From a checkpoint of a small transformer trained on Wikipedia.
Size: 15 layers, width 512, 8 heads of 64 (1 for keys and values), 81.2M parameters.
Architecture: LayerNorm before each block, no biases in attention or MLP, untied embeddings.
Training: a variant of Muon for these matrices, 8722 steps.
MLP neurons of a small language model. Each row is named by its layer, matrix (up: input weights) and neuron, and shows model dimensions 80-271. Each number is 500 + 40 x the weight over its row's rms, rounded and kept within 0 to 999. Numbers have three digits each.
After each neuron's rows, "fires in" lists the words (lower case) most often at its 100 highest values on Wikipedia text that the model never trained on.

L12.up306:501573515515475469533548539493437542480550438502512510508470500494508497513590509577490510461591442545520587455465462499476597548449431501484502546529505466493451493520417528543405560480498528548486514524524505525499597517452499539513459477482485421461495540492558434505470487458451433495534557586502473516476518548468515497519487519487513481461489498491469481486480516498530487538562475550543456519562501574489483521441515504465452467499418598511515433509504506482480515513552448465534542528461475451507507564523530541483536509558463471524478444434567522552461454498373492479
fires in: "was", "as", "the", "became", "appointed", "of"

L12.up2032:518505480453464519499528544521559491513539428499475506461415438558470485465507479493544498500484459517525519494476505577445471526516566535403453555487557518529464529455534500523513468435440575494518493523499479453529488560464535542505491492500524524441467524502471499466482515507523522452464499468408549536574554524527496525531476493511486463497499560498449507570502510567462568525511479489488471445545503528558505459554604461497503537577489502586477527456503520459435527484525508473511561524523490543462467507434477469518501432514447462476469467535471498514516505491520467525
fires in: "the", "of", "house", "4th", "senate"

L12.up545:519505395475475520480477533485480504500515455522461480498516502511463479457506423491522518544474429495564493479500475435508634432507575525474495500515496503524471504476483527420433534483538530474489480455499488531444520487509506495486495491519521468527513452505473472539554527475485521508540552504523501532502484455519523527538467572496473511531384477515490477437479551493443423505538452463537514456570538482540464528571510549523452495444504488440485446551481568531538492503523519536507521539473518487468490432470496479480424420540559505517522500560536614556530398439503484619
fires in: "is", "was", "named", "became", "been"

L12.up1374:523488443505503487517432468446483486514522460504499384459502460546554503561508501515493499451432448454475512456526477532515548516520448465507515447511511542528483491488503504403453407490511484475457518470570568466433530483480503492457538452482541535505435538513507518520483545527533516550482474483504516446548468474504490530490461495474531543444519481466499531517462479512444524583483517467543500484436513507503509517443566536531562501463538457494516482509507495466463462498477403472500471474517487515502522523577495494551484512438459572502538486481426486507491450444566430435
fires in: "the", "through", "by"

L12.up1211:480511478455516491515535532477455418512451534548506590509436471495497499527456489494488512473459550536522508421496501475452543452484530507455522479466502478453548520508524459523478462548471546518418491544503533527447477488421510516590566442557525519485568489475532531442519524507447571524498473428474515523472461501457542454543503530509571509538493481501469528419577542482474506453508547477482517506524489515524511457523469573537455490516492528508550458530500494529470543504504423495502562527497515453507397535444580539490451496513448486465619465529564498537552573486550470541
fires in: "was", "is", "were", "are"

L12.up214:457568473477507541443446490524510476533492537510542507465548475556484492481542521464454482508518505418542531534536487521507448546512545452505426478532497492504577519495507499477544435518543530450543453491462514514475534548494546517479520457511449445465473464502448489499528506517473491518533461511539549536520533527539478477522524570578515553447553492457503535446532461482483478535563492481504447504534549475565473529564573468446511525523488466541515513548516501482449507496425548518525482537561497585593432511564530456613494523462501521435451556518474474535456427486527514477
fires in: "the", "in", "and", "of", "it"

L3.up61:506503550525494538521512591546495488493602575482428497520455578485459465506506481447482522517551517532474488532540427480509503539558540543490467480475443436527475478558524424510523514563445474493498516477561492530517445583573492477489495562489458497595510556450489545495487563503457492510482471542505547470578559551455401494479422547588545497538600414494497470504516461559524551489490450597458510409508467474473501425471480494494559401529439465452569488436536413411468510415517512469510466512462492491535524474549487492421508453549498487527519483513432598477554520502561481444
fires in: "of"

L12.up407:575540470496511514533552533484477438520484483472461553513425415465559437537452515478515479470553507474497474514550472469515499496481516449542512520477500464548536500473496541537500436537528539503494483508498586479477575492511556598508496628470492475533490460500492429514485549467518572537532540532518495531520483526539555467454476519528509554475523509538466497530469382492466483486439487432517501423557509515553487482525450536530437536540593440519435544502480510532493539513482439494529487495470524515526491479468526475497446433503453528475469506514518448509500509469496456564
fires in: "a"

L12.up348:511512486460556425504499443517478495471448472436516564528535446471462542561543486498446470526477490508525476598524485561470494541492476522542497476411469532504473475455467498417514467535514549439516563459519554481538594600485485635452584493554552528597436475468441448472500466527488508465437488478545510511578568496476429498508496507403525471495518555573536514514498474569537468567485500428487454488455528573505519547485452555541495582526514477442421596446539485439515465488442436498533520524483513441510548543516512526502482482440457494620505464496486510516430498481518422544
fires in: "on", "by", "of", "s", "and", "since"

L12.up728:446512447476497571485414458413490510551466502558463560568364477429507494544487536515585491516438450515492541462543497533460520561554504464528511499528480516521514480452440481489561451518532497501563501469521558466533503497534436503528518544560579431548475471439484460535551502489493510531545544517516480492441552531581489517509552507490609564463493524503505538508434421456519431469443504490466457483437521484498509519477504495528498508463527538531465523515523500485519471538494440467594528487523519436476489531468491473487480526535394483477563521515514464500512493485499495488
fires in: "the", "and"

L3.up412:556509484500496501512533487486487535448533518479485550520406438516559514598469502492493565465443512538472455468488540488473566476564542398471497510531509510474565489479524445402448522586429524479473498551569492557436534511503511494461481491559481517445394496506472530527520546493451525527465491544546460553476482526486428509479448527494566496519551484489464481461521432505474461564543460487590501506568445491543478516458525423515483402575455469490491538450551606547568510487378507504486471483538510487557449540528556568488557435534403513534444530526507514514526500533523503551
fires in: "of", "age", "a", "part"

L12.up1182:493543531429465542545524479483511474542469546475528535523548475424532460544476466464522484520570506462527556532560465442505581494520538503517524504502457518504574446450580446479525502524567490491542518539482590491563527524400529525457554501457417489545428472419452487567597543490484538481538400488424550565459494467566487521522492511434453500562492480528480522455483479495476479459550492509576537518519495498464567531510502451518483497503459418467472431485538516477460422501582386443572486484508460544532457488457501463508494463493546529426551499517484522469558495431460551509
fires in: "was", "is", "are", "were", "been"

L3.up878:602488476519510466547552474478522447503499538514476480461445453507503543555489516529491469544433539502522516455438465550468477533549480565539508436484498489459483549520489485491447514524578487490550493603522530499454500484489486523456503446541571532485481536496511469487511528434522605423440524533513464498530518569431510528540531448432491474533541463481495580548456436470421528515497489468455524527421495500520572506539486499507599511480524517554513561523455523485494487521447480504474534482470534453503490465444498465500525555465464531510566498553511550479485496486501499413
fires in: "the", "no", "of", "those", "number"

L3.up1765:486543483487511510470537557530507535497585534520452501425554539449491491480519508471440521472497427531453533459472506524519510513472501462529592465507468464429428462491541531465461532548529530488453528510446465498486430445533433526568407488561494478554487492505520549485519486530481527571407481530496454555576514438514480507498445529557578507473522495496500483513536536517557484521530478579481473506511507560517459453502504425471556499462402444476496483493456453481417468471578474460384469479515488446546482464536537570502523471557460537493450482475497481517521561489451523539
fires in: "of", "into"

L3.up817:528491480423455443486541477526528513514516551426523557480493499572503445557503483547505499522520505484496518450460460480485475581517558494437449473546485481529544503514549475643478546463510474459489518538505543476460531482494452492448503454520549549475559530511476569497551569514513457466487473516471544490539586463473488461473557432563542521426507572520515528481560489455521511487474525541583531562511528522482525516481540535556540536442550561434538457513475550492521486447496426514578491562483452519496459551539548414445563485496486563518499464525578523479490504525513488587
fires in: "some", "few", "3", "number"

L12.up896:487530524526501533469499447554570507550497435544427549440492467536560498494512552473500461460574530448472470506523509486506544589487501462416466494469535522522484483523469446502505488445501503540514474461511507537472517615503487510490554529573473514516415475467520536540453466451471588482389467427553472497499444518507491530513477491559541555472407539549541467553510523492477554615467467479436526494480561497509510535511540488499502504504526472530439499555499536482483513508526400517491466518524444446414502554552499514458499488509517503445476601577509440467501499457465472507
fires in: "to", "with", "by", "of", "from"

L12.up679:511516424533512521432428486500434582485450445465538466566473528461507546502535509495494466492484548606474434477492475508523522490473485448517510492461475463573585538518492490477506602488528485536437544411506457527568523524543472487528516490467522398520545476481442520518509566524496532520528584503519455518534547506521462510460514491480437479566615525499539486480461553540508548531550543516470499520448531591543516514451428525543536612545476468442442513508460505434551484543510476469528500497532461484486538526550507515471548525456466487472511564515462433467549450526480496472
fires in: "his", "early", "her", "s", "of"

L3.up1590:513464502439482513546473494412446490402449448512470524473564587554517499510478515475478484481480491523409558502485480519540499509555518480430433542529569496512492505528537494531491472555510534478454506429535533516526511471451489485439535416465541499525551544453492505469558498569432480462554435541494497506496497446508463533455595497532420517538543545476463533438517427527479491497499534456490515468471518433474517507599453505479517552461510535548479391514469493504434520433533505487447552570535409510463564467578512531488509593531494468523447486577505454539466534504472471480
fires in: "san", "almost", "around", "to", "several", "guest"

L12.up491:577439476508541481513474517474498418541422514507474495538496451558485504478469476507495526480534490496453507490485491519554467482573535466528485424579551586557395467541508456522503529513500510512425520500509610513525514460572545489490430500477464472534504517445490491520522555494576533509475535512437537503509455456518488492480500489554560476499502529490475419538538470511489491460548490500502503506455484512491541516440548555487552560539489447465500512479453518438438571528507458530508461474440486461504488485503536486517495467529525503484532478492464514536473445445446487549
fires in: "a", "an"

L3.up1017:478548532468494515448494496584496499521500538447482533496525441490470577495561475561491472484526496447487532484548527440479473432524500533484529474533500525507457488501448509459502502485500431559502465528511461612492466533536478511490493508466450569562524392501502463414510486483522489488513449503484519492469463439498505468500502495508537481563443476485495527522457477462464467552513533470496448476535468421484512503525518442532507547535487557511444518490508573464469503498522512428523575561539510481498515510574503576482492488469507519494532505527467465464501483522443449528
fires in: "as", "that", "called", "nicknamed", "of"

L3.up2047:529449490468454488515470504514506525515467427473531466525596431542500451427564452498492477461469482520487548535492499479468504471523446447542500496427518433530507556462491510461480459507472438456435537441508512539509487596516519550470526457497467586438579464500517548499474512565538487505481506449507526569432503498511452470565513497478510496514495530477533472406493507520468456467461558522453517453480467507643530559488529450416491533470476481461571475490461496525454531491471522540484555486460430538545427515486586544480507572497473497521521545586556510491497543413537484473
fires in: "darko", "long", "close", "short", "following", "night"

L3.up1393:536500482478509504490424448524489550450560549481508487464493502513512454367511407493452519477470455545507492440491473470529407444466493487486484527552507532539460519467459394570480509465531550494490494496505469528439494466483511508472487480470530492544534487507556478506528562446460498569414476500498446517579459436520402460502491465575499426535532481447513538473475522458530538488495542525547494476496502552545500482482607436602512480532523477521439438493503518454481488506497465508513444493520519495480487527542539464471487542538501533535511577526489516464489433509585473519
fires in: "well", "but", "or", "however", "as"

L12.up1309:507514510556447536493468508496493529531455496456524488441514610482433496453506491545468548489528516499443457528548546497528544474575557521490497469543449549507494417533454531480525498488462538509448537447446476520559491461486508541509495510607485490473526503475575457465445546551508476510472468504525513592514505450458546537477522514536532485487495448483477489458480462437524445526561507508517514537495426531470517450491492565489521500457508477451454492434468521436523533461447498500555576473520491528459457443467579581490520444483448481473540530512488443509550483481457439510
fires in: "that", "which", "it", "they"

L3.up1787:508481474488498404493529471543505478447408493501436518534510453555508533490473481537537415394480544532540598491537560489559492511437412507468498530487484508472520503436450436543498523492432484519510490522471487489467521453460526525441482590493434542464564518558491451486426584517451454476490542493400466492562442520529511506514525455541489500517550501423498489489438471479475469468483527534556549453549494442492506464554515505446472597526516510548494471512521579522510528482494518550484536500516523435552501457557475557547493497516479521569516554570555478507487436568415423520
fires in: "as", "to", "of", "boss"

L12.up173:535556476516512572492478536575484572480499531469532500482544466503440512455525461516506512492518518540516443514431503502523500442484473516517541559487506411521496457525532565609447522517506525495485470487450508543485443390493531458482538526457434452505474445491464452501529467439519455569499439471490471550508501454483497523552483472544475476535515498430513554537481542553535489394420473490462470543513473580465586492481525528498534485537514566486432467461589489467429566534565508568481569442562489455474456556560508488503477498553514545541508479547502505464463493461497507553
fires in: "is", "as", "no", "well"

L3.up1327:509487509425487562524544515450511508532518543570497466536480555509528495505440529490532553437479496549499524538524521550483429443466550455546513497517490418433508548523478492422458498544506535494465518593463494548518460474478553452488407512513501515476522442499509410463527478492561509521488463553499512526501502588487488507542497488569493514533505556546466502552555421518494543534469494407526529489437520441553427533587563482495533468524503504513525459519492487470487483475513417489511480498565494511540492491561445517530492468545474562456485503508519461496455505499510478500
fires in: "of", "into", "to", "a"

L3.up755:561499434507488517459560482562529435450435456468410504514510479488443563537503447520524509508536531484569500455507496517466530499608489528433458494506542521501486474493493472516500522496514476486543568529547541471463533515550524541442560391537510516458520549527536545540576454445541544453511479562510435471528469510575476440494524528557570474513526425465491474508477412524485525545433458463494538464548517519461430490475484506553558406449483547490494469501505523516552442528475455482519455507444503405506542522548440499469485501479484531518541513558441497480496442548526539510
fires in: "no", "some", "not", "other", "few"

L12.up1066:424463490503448572506537531537469568548478515538543490496472457506512468434478463436491540505514573520521489492460528439484447494474563440453536528493493478480565517519508475492592476518503513532446499587510498527470507608507539545525489487515490484557522469449473421510501489528473640471446513517526551520516492440461508478502540547479488524449470524456507543549515592419506483523543501496494445512536510513475547472515523533492499574505496481468491469503502502472449429465548478484557528466559464466523467466521624543541457501496455464462549460508488445511537490494503461559
fires in: "was", "that", "who", "they", "have", "were"